Weights of a small transformer language model: rotary positions.
MLP neurons of a small language model. Each row is named by its layer, matrix (down: output weights) and neuron, and shows model dimensions 128-223. Each number is 500 + 25 x the weight over its row's rms, rounded and kept within 0 to 999. Numbers have three digits each. A neuron's up and down rows have the sign that makes its largest values positive.
After each neuron's rows is what it responds to, as a language model described it from the Wikipedia text at the highest values.

L3.down1173:514483528520524492515490447514541524493526516492515512474516491463481507524508469476525470527491532493496519476534483490445514475485459457490491480491516499474489513500507472500514531492471465542490468533519493490503453519473518495486499478494513491467514462496485470476495486480546496543
Description: Media and writing work

L4.down1281:525518474444494554491473557514430469460515522479505487497465501513532525497517514474500455498479512472487485502449478513495540502491472519494512523501485499538467507528499512524532527540511521536476528477497511537493554533507506507504538495479485467470489490482556489494496445522500495525
Description: Negation and limiting words

L3.down445:525458501478487550477501463479522529494500473462521470492454518500508451490473527477472525497509509484528494518506488496495513491482470500478503479475486484482498463475496518519478494490475508545490495485519511448513498489531441461510479490458489496522494466501482521524484509533506512481
Description: Sentence and entry terminators

L4.down205:443517442499521479522478478518483467547460523506491500472485502518512504477488502515486507465512502542472499543499445472450521513413532483547506478561487514529431566511534503484484510568527518549482459537514476507505538510479534507505486517504516503517486532518496528498511478507479473487
Description: Quote openings and year ends

L3.down1233:514510507499520520442512519485508516477507510502534525523499440516550532491474464488445498517536513505499518497504476481509488510499474491502461494480460493546514491507504449481440458477489500463532509461509506495544505476508510511481529528492533473504487471503492493511508457434496499483
Description: Word-internal name pieces

L5.down380:497476547452500525474517488509434478465492467530512490513484506516485516457525491481534501531447507468495489537466536496519504515498498475502514507513493505523485496490490514435459457549491523504469492502456490529500504535482511511566520509484482538474497494482476548541477535498525524498
Description: Media-type noun before title

L5.down1053:457487483503493499540465487504502491533533490517506495501484492530515489500494477514561525506492460522514479553572501497520501502501481518468513570510517496509520482498485496493507501500502515537520496519435493553529474488459504543507477506484513522498490486492494484513481538538514501478
Description: Mid-word proper name pieces

L4.down1572:489526452501458494478522508535498510491472485492510516471475472526519506519494513524508467506511517534524548474456444465518493538525529465502536526505486537477515474524505492485478503480524487489555469450524516499554465499514481542490538514470483556491511512532564505475462512492481539490
Description: Pronunciation slash, name fragments

L3.down1955:467487520501469495485516505510461510496506503531511492496484454484509521466486503493485500487523534447463535525521536504509536458465525540503488516517477512478483534506490497509516492517510521505478509523463479537523517483494527493496459499490477458499486485490467463482532534481490538513
Description: Block boundary tokens

L4.down342:530495489477496463523518447478497548544488466511497498448485491466486500553467474505529522483537488489465493474510500539510510469485511485563511550495442515532526506512495508496514488468491475497499525513484490506512533484490516499519504497491550492554548537495464497498489474463477466505
Description: Section headings and table headers

L5.down1303:510500523477539526554523491523511475510471493538483505505541481572518568545514490489474473491465493536467516535479468517501526527519485464515477509532476495484464527476506519527539497485554483483464501497482480536537506550483525524491492494468540526517533521485477503541533471484487506493
Description: Clause-linking connectives

L4.down0:483444542507525494512512437525507480493498502505527521534539464523490494470539530534500549514528515482518474500493522521488453473484480455494515477449500529527468506517509471534470490473510519484479527549516499490504500482503494482481501513503506495486483539511510534507461489453498472549
Description: Plural noun endings

L5.down382:525481454500495524481474515471543540473513442490469485486492506513515512524485470529498485484468504474518505504463499529467510567487503537486513480498465461468503509541485443493474466497484496509506447490506502502481505488491471510452530472531476486481515533506507505519483477527515459521
Description: Table and infobox value slots

L5.down914:516499495506503508503502472480524532483513461489479508489477479499517481503488532503473524552508518486521508498502528500488505514518468535487507537496476453487447516459513463539524496476521519502513490532515526504505501480464466524480509462509499530499518498509489512523468477483541492505
Description: Mid-word fragments and slashes

L3.down1394:515492480482497490497488489493512479487485480501515523495509477520496488516443509500527504512557560515501531499514460475469525465494520527503490512496484497522484554476500500466536428506513513492495530461516516433490461546488509540522513497454491526492456508517496505456500537549513519485
Description: Completing fixed phrases

L4.down1124:515504517465471494491516484515478479487501486444506527450486515496505460512471470485499515545469505491491472499521538509455468511489490473494500518462501470508462514495512481504458444484469462485508494453483521503503507464504509499511539468532456535534515467490510529541529513509501477484
Description: Before named titles

L5.down1733:469498443525479514530460496473483517483484524487496528499491524504473476506497536453547511488530546524496523497474513514500498517552530488542476483504460513495507474486496468507448556550512511536514470526486507506531525507464479482501508496496485549504464497475508507475434515530522489452
Description: Boundary before new content

L3.down1039:492481511493474521523507514490496556524486495476508451475484523520518437477516494553511481486524499501514474521552510481476495476501453560482503502480448533499473559515489476530524518491450513484482456494500547469533490500511495481493497499489533518533556486499494514518486524544506502478
Description: First-name tokens

L3.down1037:498467481475508499499521485472555478498498535528531519475498494550508464475461517490522497486489520518528536495491477476457482520521490521515542494504522488486518509516503456478504501475498530527514477488569517522498507495482531495473487496482475549490534492487503502520530529482485501467
Description: Mid-word letter fragments

L4.down918:525489485523540507536502451470512502533512525493482521516501540447515498499502495538546498512492507498494561503502440481493460477507506464480505519507504518492496504513505506527502519525479495504506537540480527483513516513502517470497547462497510479500458526570527490515494461490489466514
Description: Place-name completions

L3.down1209:538491503477480509507516520481521505510494492533539501521499495515476503545456511517515485463502493494461500506525501553517497498489478528533496495496496462531491488507474486493490497509543507517527504470487485510574452514509499531494512480505511494511505522513490499489470462520470527506
Description: Resuming after long aside

L4.down579:503499490495452519512461507488512510511498505512522547480465524505454495519528524509528465505511504500471448512521494521465501495551538468508475468535515468533481475532515480530485476494506484513477527530496525509488473494490481526480498558539497497501495581449503505536495510512483481488
Description: Mid-word subword fragments

L3.down1363:516466472473470510492474472524515513521484526470547472477537506482518511547471499505499459493500488517503500474552505498478485450535517492500506507481508473503497473503464488469502512521482506512465510484539461486499496515449528478497498509503513482495534503493504536497555490531452504447
Description: Romance-language name fragments

L5.down1540:496505516470529537492540520487504467501468454464537472487486533501506473528461498495503442464461482479517480519515489497493527485521503491534487516456464535469502512478526472495489495493504429492531497472521520495505513476490490478516466495500470497491543500504474524494502529476481521474
Description: Second piece in acronyms

L3.down565:497518540514493525511495566515508473550495485520486479492507502510514519463493491506483475509485513513494482463432502525465505454536481495495528478581471491505513524495510458513523539482520488472497537519504523478502481541481505505501528459520444527459540542525542447514482494494536505490
Description: Contract signing and fragments

L5.down1691:505492517517474516551507530506483535511424484480510492544496487464516495470484527480492473519449512522505500476518493504511421477486518487518520512508501509512543499472514513531486551494451534488505505500501553461468502495480469509528523496532483462458460476463549477484507514528532520438
Description: Foreign-word inner pieces

L4.down930:541524515455485497462512541501502508489524527496485499502467483450462486530516537474567522534472453503503550474474493488501519533526468492489508491508510502503542537502511488521481506479483481514544492491518538502519508517481510466520527465518556490513481537475500484540499507514510529529
Description: Name continuation pieces

L5.down610:483475491511492566464508501494525462500519459503473497506529486539508465496514524523521527541536534507501506500483516511515519488514492506498476506470549487513514473465490495466499532491482477517517470536450486471479546505529554517497507435523529525508510518494511478511530489555521451509
Description: Quantifier and contrast continuations

L5.down1413:496453486509542524491490517504458509513513514479545449503495519527469531486480466485507478511475496510515508546502470494522537516559512511448495484483535562479520493501502532513510527536548506504507544508522546481509516458575506478468502483492532534480481500497506480539490489459561470483
Description: Month-name word starts

L5.down305:540508457533408490463510525511499476476473525516538506509477546495478499473481487487479518456535476506491500502515518461494482488500534506494485495479466510454510473544489468502506570531458482514549496511531500530509501530531464491485457496490510513500515512524481480475471518501518496489
Description: List bullets and name pieces

L4.down1564:464506484489523485488491518503550487513473496509542521481489516510532497492554487476489528496501476498493576543470450505512502528540443515520519470509458510492514516522492553516504495531480533483509535483487501501501482510471515511525470500520510513529500510478561458509498494481504485516
Description: Conjunction and word fragments

L3.down1554:433482549499514524501481502474483544488508485513485513505481519516454498454486492499508482491520492498522480459559559497472508512503494514524488518486486484505493529507528492497456490480516509496479532474497522481497472511503552512513543532467506543479462540487461499474514511478509525501
Description: Mid-acronym capital letters

L4.down1895:540492494495512513467496465477495510467527509503493487484502485473516474514478528475493497476519545490518464502499476484533539501513505508505479446513460542535537461525481485516462510478530466503516447528471496466497530498499502477538534483503503482529473517473478472527495496521516462460
Description: Paragraph and section breaks

L5.down1974:533525560475518498548462455419462511530474486527498489467497495531508520548546534490507473542434483500486520490464527502494508479501528485511509485526488514472512498519483456476535506477500521460571499507492486538534464500526528532532519494512562473500496523507501502516476514480534520473
Description: Section starts and career phases